config.toml
num_key_value_heads = 4
norm = "layernorm"
qk_norm = true
bias = "all"
max_seq_len = 1024
MLP neurons of a small language model. Each row is named by its layer, matrix (gate and up: input weights) and neuron, and shows model dimensions 0-127. Each number is 128 + 32 x the weight over its row's rms, rounded and kept within 0 to 255. Numbers have three digits each. A neuron's up and down rows have the sign that makes its largest values positive.
A block is one neuron, or neurons of one layer that tend to fire together. After each block is what it responds to, as a language model described it from the Wikipedia text at the highest values.

L8.gate262:036061067085089162119119143183115174128133133072157079089145128099078104127106085158186110095120065110107142094171123062151179116081152185098121185174125073111088122190136134181187078160122096103098145158144139108133113150159124126042086093131198161153101154125145143124118175176141105127128102130095076137145079093203131083123125126165085052162187129110158049113130156141120093106063
L8.up262:186112088122130198164128183124091109106134128096173159151158098117129103130119152157150073169106119082108135121136154138152104155155127105107176168115127092071140124131153147136125120135134120089070085102099114092100076170195132101163076133089107146149124185120104129094117112109121151104122120128145135071103168128154186126033108111145105152100093184139163069096126159112091146121155
L8.gate389:086137122068171175082131162170088067141096178054155122152128164123195184093120103179133126097074138121131146059082088165123163160159108134150130130133134095111102084137125164146107124136151156139089089140094139122100160187122155125160122111148086198104109201125139067120132205152150086130147154124168132144135124094161120154179203144134084171161056132121154099125136112172148137084102
L8.up389:140050148122087145148141127113141152127170135126091136091130153079133126097187131138139137092170129123158187102170084120122111225150149118104124140153104103129182129153165116111137097108161107148134166159108120168114128101160179095182099104149119099104151095216089142134112166120125085101099119082065149123104150060075142068152101111151148152112089194112155125177103118084071115153147
L8.gate460:058082140094162121159147103086111078183153124075151130160161167147135100125106147170192118106113138120126155175168107133204108115160161164096113160138127170141130104143100165116081119144138093078091152143091127108137065113202203143110125168154173093100101069097124077061143148139128105151108088181102160107095182059165101151104107151140142166111106121183122072141081163132102119116128
L8.up460:070110108058073187102165144106099137150180130109090149141084168115119143110143169149084096099148121095169194117148062104156110093152157139106167151156134103139116065108144205111088127197081104111102136168111189095160109155164138121165129147132164142100112177116138092088099085094171135123125072133105149151088127066116082133105138120133098127082057061170130123137108170171091103161137
L8.gate581:108139077094140121096166180086051138107134123108181127119146153164171064102127157122089089060144078095140134088098138125188148138149137166099090168161067060104135122131138117064165098168112137109115131192055141122112145131145108079129157137151123127230114135152111156185122138116128137052131066102135185140128116170143160067131130149142138092142090144139082095137131127117136188130151
L8.up581:048087200125086122128099142132141089094148143152071145150094134140098138077189169112136046219150162133128148073130162158147134185096146149139164127160137164173102107116130129152124107144136109142200156094141172120119085158100115148045121202141168124154095134080064118111187128179187131154094127112118116088152195125139136086099185118193162130115159127147110098097140114131132138122115
The last word of a noun or time phrase placed just before the main verb or a comma, as in at that time, these results, in his sophomore years, his early life.

L12.gate132:103158090124160112078167117160089129153133088110169136129106097209159121102124137100168105136084105148133170132134150097195160142139192103070165089107070135143102137196121056145130139113122164107119164126083090174134117109114199176142141141124187106180209151118208091170085119111091160108117154094166201140135106180196150120122089134140148127103132096110152150083127151142102073092137
L12.up132:086080132129138173096144107196124120147089112147143095127120130132132109156123133111142123101068106113205128150116154066121101190184188129068142198163141097152086177128165140104131174136098131109142245061113151189135104151108096155117116120059137088113098095134158126108146104139156178123075193145190113108067121164199172137119142060082145156123128188104158098147137140077099044129089
L12.gate185:167134134123098140092093121126172115124179100114104137179190058199153145170117176113098137154087118166147131114114108145149121168084150169165104157059159171106099130177145134103168181167145151145093203134133174105160112134124147100138108109114172114095119145162142133166142158121105143177082183180124082086075139124126134110116083139144077149087101100163075119078128107149139115138118
L12.up185:110145156169160175134116155156168090090118101100085137172103073149132160089156142091103124143118184132139149153151118132171126127094064122112130161132160171116113078146134127129113157139199143137121155161110144133170122150146119167105132143126140137119161156154147152157093162182149114055060174180088143088121125203102132197125103132185114120143109143167085169099148120129104113094112
L12.gate191:210135181142099152101096086123149148151098136157141150088133131066086087156086183069074081126126097162074126163120158126172099144168129115130081159144098199133135110142156145103144140142142126185098109160193153164166184048113106100147153157148110112167092068133163200167144145128136109106116118150144101133118128104123126118160126115171057132099116089158090085157125082132145135129113
L12.up191:114137127127152109129153116143119124112097119141139106128115137181122107081158109087145090128085103123133104077094089117114158154108097145080126132110148128157115086158172088092131164126223170108099180065070138114083134113146106091181165194115074107102148120158114183094139094111060090098149138096137127114133169140104182088206172143127120108092094118128140147129128159133126091115059
L12.gate324:166128116169188056105067141147154105145150087106124093156167119138095083171138110117063150057095054109176158118090143158109096154134136137179092124121112075115131105105134143176136164144109166117137166143115090137104142134119191101120120114144168046139129197086176157118154122134128092177124090087110096144139123146112084140129145138140116127136192173083174131144090138147172177124154
L12.up324:155143119118132145100138139136121149177111122114162145148108101115110138136080117121118145107137112146109043127127142166077135141139113143178064133101092185121090107182190152126115118132117097157111090099100062159124117088060131133156129083087171113124147112173166108154051165088084081159152126145122176160189126084117158117115150114117155106131148192156095169107140056093139115174173
L12.gate364:110107116200176071134096175163191053131198107113106145114161098139137103111128136136167078136036131137124160159136199076122167097103111151151152108147104128126152134111137136104127127055146122108063119152147106151176110139129114119155112142130139072085088099128153150142123128148172116097117148129077119113154103151139110155120098125176119110114147153141156095125191125089087155115090
L12.up364:095103143195144133105091154144100127099129123099108077086105096147146100105120147117128159109115162089088194119172128117149144141115076092119138158168174118128088093133095160143081074094128105078145185158070130126178121086145089148134091139142061117108088107125211149111167122172122100124103157130103124153128108141095190130112157136146096113139105169154160057205150193100148163152129
L12.gate391:135108102181126124115162159158171123168106137112238078185149074123155121133128140087131119158082112151118134107122111141149114188146112118120134131154154104121148100131096174164088101124127177089112141122120138137136105136135139121100137148121169096104094163122171079120157170159060080142051155117171139165143126210081142150118115176098119155125137176160123150135184088132119158078119
L12.up391:128117090125114101132110164105144116115130171118169144100115098170106130140153178121124115162096152156131138177104087051118176113086068180104114141117093153152151099150127119114157121068092161118090142185102106169110078143112118127124087142103173180140112076198161105192139169136131080126123128165144133128171097102080152175177094186197104131107132077141133174111111093154143137116113
L12.gate458:146112153132103150063188109056114111072178141135147113155062118145129144072128099132113128065101098128109178160105129111133093176149215162117128107085170206085136161133163117173132145109126176091110137121155165148121133125220091145196093128119081073102153109091159123104151100108098149192111067097093168120088143125160088150131102138176045162089158085115163160132109135101082099144130
L12.up458:178110132087100165138078107109141150126179120119162152152140098122159073145120084100140157131161106129166155150159131158171114117152159147101091168111142138158143231166161123063131171207122146121146142139136108111152208112128165135110160125108136168088088169077117124137137130174112091145148118117079141056127105097151124143084127114111208136107155085131062103116091121131139149193148
L12.gate743:154124079133085158134145135092105082108163132177117211098105125107161151158131116111154181134079195084123116100131157131143091132113164116145112143153106152152086163151092115121095185107099170202072085124150081098108132097095151076141177133134144123129159088132083143100107123080180160125150149099131112154108181112136126156136156079137097086077139115137146178094087126163081157167077
L12.up743:166198106154128107113146121079109095127135138123120165149125081190127115177136111096105104127125130144113086112147115130121103098140135073112201158151150095163159103103134117048148090129105116117132138096138128197131097136104096177143137129144115163155047138089138094114126063161098144145122067184116131195119147122110124101157139193108083139097160108119142168153115150100106094136111
L12.gate918:120129105120106116112114106121132106092117104105077071175151134159093229155129177107120112122093122114107154122175108183081127097153130177136070128130125127122127108140205155104123118140163108155174101159144138107104138123069112123153145107088092167101147089096100129139116123116193102073130144155074180166088155126126095058076109127127072161089094129157135121047160139109168126105196
L12.up918:093105118162128137159203129129074141135151177121166119047164111129151120126099122091119152174107124139077158062123146124122141180157117114166148150118125173137146153082128138138119076170116145132136129166085145184091199196081063149146097156170136139123096166144078163126141046108157147107117151095171141132135156178053165130137119109111098138151143081092114158115149111111139170103146
L12.gate940:114127119079146125140134119076171167085115130148153166086211118121170158100121128112066116158163141147112100090097098114150093109110087109136157123107134150119107123160120108156095147160071127153163143128129151147192160153136139071193170163119110126082113151136109134112115132136121156105162162159093151129156105085098149150109133096102076135073143085135167158095144200196133066138151
L12.up940:154121147072132042120093072144119134137187090091143153171184126123103106129108185119128108106145131119111109167095139137131129183187105086082080109067124106125139113116106168123098156171114077201182090131182111081125160122158149132118115138187170158128160082139120043106150101132106118128131146074143074106148164068113112113094106119117132110135085215181103144061141178110119129101219
L12.gate1120:115125095091140131126147127089155132148117112163116086117109141185154151178110154104141120140144133133077105147114088133154164147122156177149135126100093168187120131148092141126065117151125135107113095159154155099107114051098120050072125122110134182188136136110120122123126132140089116070069104137076102131060103154106117164217139088129161103089106151106109123168145101175121138115134
L12.up1120:110142172123129168122175116094113125132145101177109196127126072173133099096194136108179126131127139081100101125158135139085141151121097162156133165138116126058071180149104163109097172138180126127114137153198123102130128144178109125102149089114143102125117075165095129167177163079080120153116117116118123071131125123197102143094087144161056145145183148139109139112127098097134123163099
L12.gate1142:134116145090148152163152149131118157138151164099110088084098071093134145141142121090066106146128121171152191157097093159085053112144092093094161111129159123149141098137205114099179163125095139197122093087134202166105123201062072169094114163094123150158133146175125087126107178096088060133101155083139106141164172101105066136182147066121147142152111165160081099158058164107149145190089
L12.up1142:138154153114152111126102141139109168146128129121104097106114183108105182144085154115137143124124091149130083131112172115076128088118082116120112164090173170158085115166123177140124114178172099126123168180136123096130177114162117118175108129124094141091158086124136135083090156150142145113185105088153185060143133129135124184179125102138089191128098108104173129134117093115099122106114
L12.gate1193:164124185132103132140178114119137148127136107154089164146152189111117144119138097120164117096079164127117128164100128093116173165126060080054082150061134161189144144060140108116140141143142189111148085135157079126156182145062052195118130156198145192138133126166118083131132101117155107132116135089068168092114147143077100123119130130091122148142146126079113130132131137134215120123168
L12.up1193:187090106125100162113107198127057110111164152135132112081114175196107145083119121114076121124126055105070130139113148039135114142031120126114165101112137138155165065080121079107130139113110139073153147089174100145189120129124115118154147148157054137167179116141114059127164078115135148089164130095073129068124138151148076149096106091138105152197138076132123183153113131079162102110090
L12.gate1271:130132186108139114148124158200118093148142131116134108128098108122156117127127113125106108130170116147123125139117120028123129148062092099085088125160090179111067110093166154137123152120141085074090137128159161154136144193119112166133132117081124131163120138065121169148139099145107177149110131154125124164100138163118053125056099146166175171136184105115112126138157139126169102161149
L12.up1271:183157149236148144125076135093136129120143072118173158197118067087157128134150134108111104130123144186115193133122124140163182147156105117057133173047194177162150121144128104094122142110143154179192160113126143142119159158149140121089210138085113118082149069165136145108089097167097153129149138127140134148137110119140175132136172073098076129078104057155151100130123131179115116168116
L12.gate1292:156101148113110152137171110092162066098057121082161101090067149099162132099102097124197145114086141132118096122114106100152124102086150165097170097117105145154112198127163139102101175118059113164179154129058077137126130106113122086099133146113184170140200140125083157165195158181142173135100146151151147118158106128070141089123158147073174132168117121129155165187142128115078109168163
L12.up1292:127119119138135175111126140162142080169088123124149146092117110174112188148122111150126130150118118129191104123090144110102126155135098124190125124130115161102119128099141120155092162148173137144133160151121135102127119135143109126149137115111078093111127138164121143127118104118152179126134142157175077165057087104107101174157132163146144095128139138095141141160131190115126085141143
L12.gate1311:192145055160140105191093107173109141112118188101125145153158174092093184106095131056156121157138158057147127167142101123124128146101127119110161087104119183092097131057100129146099111157174079141124074120137150194112119113137170093142093119127137176091126142105194139085105146102143138183085172170180113089106160119160106139081109110183188166130123142184141120067093149101128117119108
L12.up1311:146144149105098114152087142081108117110068127096104066150139105191135144114146112101133037120171108101122147066100137114105071106112079165068194157095124159083148080107148126148183114056213131146137129149090143111141156138140186137163129105095171129101140148064094091173052047160111155113119221147144111149132123126099132107142109085147124122142137123147150138107124102099186106078148
The letter P or p as a lone first piece of a word split into fragments, as in P-ower, p-hylloxera, P-imlico; occasionally b or c.

L10.gate788:120096138060106136166129100095110095170091146118101155125117096134110073170146131134152142083111142122139096100134099116113155149155166125185162105171099112117162176151152081091120114118097151168178121236125163116079140122193148123105119154133187081108176124122058122114153129136159069094099166159116125205146170174116144081086105124126107111162114150202088111113118106156135143125092
L10.up788:096135116080129149073144091116139128132176143104106086142123095080162135122088152146143128080160157163178098136096095074141132147134160157125132162108115152122107153199154122106132064093171147113159124110131140072115104134145117134118113180117129169161095107059079174125119201133171129138159190134136152095121147175053122068173179085158144116090083098111197119137154094118095107125147
Final token of a sentence subject, usually a person's surname piece (MacInty-re, Hoff-man, Bates-on), or the next word such as who, has, did not.

L8.gate80:178129145164200101057121108096106132147161192072152074146175180130192136148065177150145132093150064105135157146087119125112140134174096133111192103076080158134096080113120120023097129135141159146157154082138141167106173152126107134134107154113125100144052165115163129133202087119153133124159102106190130124133067126128108142115117109093098112126096112061160173122136134101144148137183
L8.up80:172098135116121054171141068115157145137099158169142162158146094153120100123122095123121080172124123121177077119126097143166085195135088116112183173138132096181155104167155050082119114138083123132182147122170087137153128096192135098088155134141129144143083122120143113083142153126151141148148136131177131076195101108088081151093181160163133106144148114153210126100174163148140166182164
L8.gate799:116140134118134148070133074091110132140080153106132175135170086121139141146129115111136110124080091107152151158176125118153128206121098125175124134094107056094150206102092090127149137131101109109127086148125173137203166145114183070091108125129147136054155176156141095165120149063098094167147135151165149132106150124180093142156030110087104130095156124151104134109130165129156196189147
L8.up799:146115116106133131165085111136076185149119123085168123172135115211133112130059167145108147183077118115100181151159116165136116126135124151124170098114115135126112103104125162084151107085202073118121159124123117143145163107151119123152112122101146130156150087176147092168137186101062112205124116112101088166075142166125175155098082111122156137111094132126143179146145129078155101084156
L8.gate1087:135112142088196152189101103151091188120189114092123161156158119129105148120188154075126141077113135119118094105159112173111217154159094145056154106175175166143158087133168076094119101138113130163134120062086086171164192102122139166104116118099113098138151132102129146146104104095117133110108075136174162097163158073117127179145145151147126092133192085112073103103112162122111157135169
L8.up1087:156119141101152139106093125141203126171097132088200139174166092177095107122072105181168134154116128149109158125096155137147201153080147086049118163159125155138093119084150162077172107157114123117172153124131122135154164134171148149129174140074164134137113132185182132153166074144173115149169134153091142152200056140103080126106220115144159098144118219159212093166157122085155141105120
L8.gate1190:115079165111120126152153093149150103102149142143130137094181113141125169158167101124136131047109123203078130088115159098127161082147115119137128066094108127103143149166113161124117107133093139180127094130114097158164193123141149120125159134150085137118139122165126108113148062127133128130094107115096090147179106121145128119123147131144130085109117139155051130108128110135108136120093
L8.up1190:073098109059122143133110099096132109137146130115105162070158115127081091170125137121178128068058104130129125124102182108089150098160138114078144144076086194071129145094142110110136154084180134117110120142097119135106100087107084113160163074156133163113131166090145162104141094104179143130148116102104069101201129099122115144104133166140138051097163166145113132176101157132094106179134
A lone P or p opening a longer word split into pieces, as in Pittsburgh, phylloxera, pleased, purchased, pamphlet; occasionally other initial fragments.

L10.gate382:186121090181161123107115158137114069129143076117175087120142048105140158063131172098164082120090115068146166158124172142108089151120116120072154123073114160144129154140120151147110127095143127112135130066086128143186149122142121164101128168161117094177158060171156147143131118135125200085158130155153113115075153060119076080114150098142148089148184061146105107110165102100131151148162
L10.up382:154126104193136165102155134108059093140162119145104113076117133178115149163105110084153108134093104142140144080187118057091147122167067096065145108168137170172132118108124155130121124182098081084156066117118054120177149094134147128140173183161118190147146134141165176132066063100156114158142136129113168107195142123093171105139170115135106127128165132154137155093112126124144127114176
Single P or p token opening a word split into pieces, often a capitalised name or title after a comma, pipe, or newline, such as Prometheus, Pablo, Pella, -pitch.

L12.gate211:153131150156187134117091074088123103105132164107063110140151160171141159140126202102098086068153133130143142182102091190169204134132154143120179137138098126147098142172218137107066114100094177157114135214095166097133117141127124129100095118126083180180131122092091114105115087118133125088162150097097118151180107158049121159172094110128144091129049090077180173137154144117152136126142
L12.up211:167168145139074171157140145124127119079125086113072116047200125083165100132152117172198133150113137108155132138106130100164073130116147155109096108141121091109087102111113109102081167120156063123136147195106062139068112106121104162111111152137147142147161154147089160095119108142168214126138153085112111124123135080159126081139127170152174193095162146092120118164090123128139100117120
L12.gate268:146107159118144172085147113076126162162183090104171130127129091154154131106178097144114136098206123103093072097100095137188149115086164138126111118109132134070151216086102043144103107135156085034121100164106209098174081158164114150191132166159144153057102108089102158126130106123127186150100124126108161129099083205099076082113121089166120166122177154193139094135122128074110155128116
L12.up268:087149168143172105107155110105156136104166116148172116129164131161121116165095152062138111159127105145086104093137086145161146149165160155139097132088076150180125133109102107119162108170149146109110051077133128122133145106118127094097108170125096123087121111129167145160144111155201154175155093119044188146143154140110155173095135169169133142093147075150147116088142088118146173087157
L12.gate269:036159180157170111093135153036135114086111146165128083157115138203144137082153131154140218135175107164154148153173119154111110158139184116175113134127125156142172167133120065129137096132151166097116086214083122094141133136116184110090144137136186122159214155126186138124168077126098112131156125126154063146122137146142072104128147157133143153137137128172143160094135124120082070092179
L12.up269:077174106117075171153170114072128093086141136144140101153192204210196181079145081072181138073138122136120110068100110141161115092149149169113104086143175118157138149124122085137097095100152178066122130122168126091103168094121148095120146114144076135110155123126165167124155164116100164112134151082133125123130115099151089153141134177136135164144157090074027153051123086095117106073120
L12.gate320:136158085164159101114132068120135083162161126140139094152104149148099103078060153074139124115140106163163121126097065147129143165099180108147104115186195087153176177075183070176160124137124132152145103146090103129161124087127119132128131151135144172153157128116089144112162172107151129123150154156171184154155128107063062137141124141136120115135210162129165128093151111146126106166126
L12.up320:095161154144060099119085150085137111102151071186095203134131140189204126154137173106140096072115153123090156118070164087141126110165117093157150104153103158103145109130167148124141161113171173145201117112112145134138160153155156133082161140090092147187140100157104152178125198153185129194127107144182134183126166201135187108086121148143173139170049087090113067187065147107092063127124
L12.gate443:136095130158053088090095086121139170113132137122094066131134087137147169053103185158172156006104149193098135152073107094102108142125140098117130142110099133172137149124195176183097186155088116164149118098104167120113155077150131125119142152145148115106116146032098174174136064135159117076107162110103132118154171153126120173161106079123100129094131169137147141103116105066162157086076
L12.up443:178127112111130192084050112138131112101097103157081122068126150161108145094084118076159094144104105209166141131132067132114124099130160125179177099103108103125215185198122126131104171080075147194082166121108133078134132130180152109170136141117166099174102094120067144153104097147143073092146143152135082136113113106095084179132150170180137119153141119097136135164156102081120142072122
L12.gate519:093151122105123077126111054177111071093125114125136110085214130190133120096115108173129157134111140104120154156100142133083127161121127075117164164114114133122102162207155168152117145094154042115097100124071102152060182158192153127085140169128098103142089147089152178093143121081175073093181157153097079165124149161142064094137156120152104144141050183079169071154101122104158105128168
L12.up519:065047126119139127092103134140068144126095129093154152131118136128143166126129149128097105122123188177110097170147139144112129131108148155108115069140084106130163141157140174127092149132085146107151103153098101144130090124090122099159156148166157178114105118149150136108147140128115130131132099135126113147131143142156139115186119175117201119102121128081125134111117158072112111109124
L12.gate549:117055137049127104084138080143051127137099068136069085196091167082108135183120165181162084201130144178129117148127088091115083055112167145074094136087116142145122069130138154106097146139092071171127146188111157170108122160169153106155139111187160138137120046109082087085099115139157102129109131129112144131131123122169132127135129135134122073084107041120191119112125132133129166123116
L12.up549:052131127156141155147111135092166129134112126106134132068125148110133095124091106115097094131111170097116096089136130126102136211168117130179135137135090113118135155114168175143153115163134163065124106127114115095128082131076124229109080148113115144153141112103176106117178114122140125125126059152196105129081138123100101038114079139116120165161127125147136093129108068145065086142149
L12.gate738:099141079138091119178125104030121154117154114119075222139141153124135171128153120061139165137157159059076142191094160131122116118109101177127159134168168134125109097098172121111110114176170090054121144107113120074228081146029149149122125101117174115124186124161109091135176145146148110147133134160052101107119132144131100189113110144145079118078097165125107179127164115132108162152110
L12.up738:121103127126124125152139085068142149133129101134104093112180117150138173170072135081187163157141126125172190118123104179149130115147120127120111122094070147117163098169183121089157185119153121148129155164154182158108141167144105128132173155126065116140118121123130171157177143161160206093158120119149142185157102142173126114065164181092055071098124087162090132123136142097158132160102
L12.gate804:095072091089100103064161106094153123148117174127140132147121156177116140114113158185197095122134089108128153125149077152077130123149159156090139110172159147129108135108161184138130150191141164146084156155139146123170068235166172117147131164192128163119081147132103084033094152118168148121212074139108147169123197127160122144100124125170151099122103054114126114121079044160102152138124
L12.up804:107084080079147130126139100102127167146139181136102161138126140166152115178101177156108095101114121106119152152181081126114088133152142111107098169176213153177146097193178151166090122174098117168121139148118142075133074143159184075149123142191161141149145119127141090075083135097133121138128083125180155122117151134146104122127151090134101099145110081126157142127088099147108162169164
L12.gate814:111128111083148094113128075089104146143102159106111146079112097158133101152114176104233120098201163126139127110094095141170085075134097162158091162135174096150166110153146097124152112143112122093151167139100140117170114163153121096092110153126200166116157148085113107098144109132124123128077085111086119125095142206034109135096144106155069149104081176145069158186129119117121116139168
L12.up814:127102121114168119093137131132137098155125116191113170132125081139157156153162135146161093071150118110121106121123079142153133124147134103120125174133107122206105154141200106122112128159120105142109143144131139143075138165100105177088165148158143177201138101106099165120165117159185155139116086083122180149161117184093103118186155148143068137149105118150137111143165096143113091102121
L12.gate912:172120113170115110066150155159157096143146126086114051134125164175138101186169143129063115154157150127146091155068078146094160155190108147165172136061138133119195215115121103129151130101127132090162105186097128124120115140166128078157197156118162175081122116110088138125104142124151173141159196071159168100183089158141127141107143169177119084080122112160085048131109161104102102104169
L12.up912:110105171190180124101169156152142151147128115119124159110165136126124122132048078122148113193141216169159076132110106103107132163129137157112096063150130133100135136099172127146118139178128166148126109097135135104120115084117139048105180136109078141088130194140110091196160140106119091137133170104100145156154150151081102138168088132172172094077133139137188125053086139116113144116153
L12.gate966:121115105138149116100111153122144143118127141148084094095123074124086166100123122131097156119075084100081147106078157122148096127089167108070128133099095132178184154149094133102122153109136110155142194119128119076092114103154137156115139152123124138128174051131083090138160111128157127090121148111129201118098145158142066135111114158119136127134096144102154127145093162124088099165105
L12.up966:092090130141045169135091107132150086159100110105085136175125178157095158138106109177086094115109134123136095151094095097137120163099098105183191111188100188131206154153135124126136098165133141154112111179096135081127124122125107185142110136134145169078146123158129146166141119134170122187150101081205063118145081102093154096085152100094095138152154151151111122112188065063047123127127
L12.gate1065:145035171121106162137131127124076136087112159146104077071145124118185132149168201116210113122158165099139137174083067137108105172154154104115115133134096160072115139162119078119085148110122130075127155152146101107125150138142151119157168163132141164099138118053104141085102105084135079067088124191084185086139134183137123085142143201123112108119193166186119124134078156164153149108149
L12.up1065:165117190097075140121115058108105116151075075162163152114071074108167146151144105112133164071108126102172173146174136106104075115123118138108122103145121097183142166134118127103128127113200064139112110144134166100092132076088120189070188111124172143056064135185096068064176133139142147151143128216135121187163176132109094119071114159152132068112111150114139193152102115197120154116071
L12.gate1068:126142126068105099152200121104050153125110142111151170130107180190136110139177175133121076164104137155135118159126072094113124129116145222092136171180116150177146130190165128059164145161143135185090120123168131157153090119196109149130117096160178195101042176119145112138132098126151125184157021104086101114109141125101135131114134133149103110171086121166097113119109088130103143175212
L12.up1068:140162168117136134190153130130127070172149168088150111105165069035164120147077151119157096101175178128088137163181103163138077109123170082115131131106156125132158089135185088162099079135110153116184148129179107127153173179116150078108137175196155120143095098088123058097143095110135126191121114140096147110094137142101129127100133179097131123066155126097152135108130073121137110193108
L12.gate1106:184131092123167157127198122060097143203098165172111110204076148158105063087078116108149149110129107160136116158080067105091094146077097085175187101102108124144095116095152094171153154109136147129100110119124144105130132102165085108095093168132123102139158128159130176069129130113139124086151091121086120166111174122108054177107088168166139135117118131114166126115102117062128107106118
L12.up1106:134097050147120166146140135112114103074151132098165134126135091149117136140157095129100116068159138110169115114087153119088138120120141142098155167103157141193122074087155163122088178106163171129064124112083089064111075163156141136131149135113125109160230106127132124165107158107117079130146167063122076148132176104114161115166091120083124144072100149144081143109163183086122169120153
L12.gate1194:100149114100086099116133111078072104094196160125156158154123139176133150169172102124198112152131198097202074119151128159136175175131130124139140163209145128189135092091109106142106158088100097045146075152091151120112165164130139165071130175113087101148086109162108086092105158135124123149175154154111162109133191151093159111136182102134147155069132116125146131130125175125085195122143
L12.up1194:115135146129141109101155123152165108179163133132150095131085152131116099147138161130150119150171092108152162099164109170208175117131119105155124113082130127099087147099157183160122117136111156071130163158147092133183129146121099174069146154128134140147206126143054106116152116103144178142144076198125121074130192114098072089148132145126102066183182097118135132100063162168126164158134
Final token of a person's or publication's name acting as sentence subject, often critics in reviews: MacIntyre, GameSpy, Economic Times.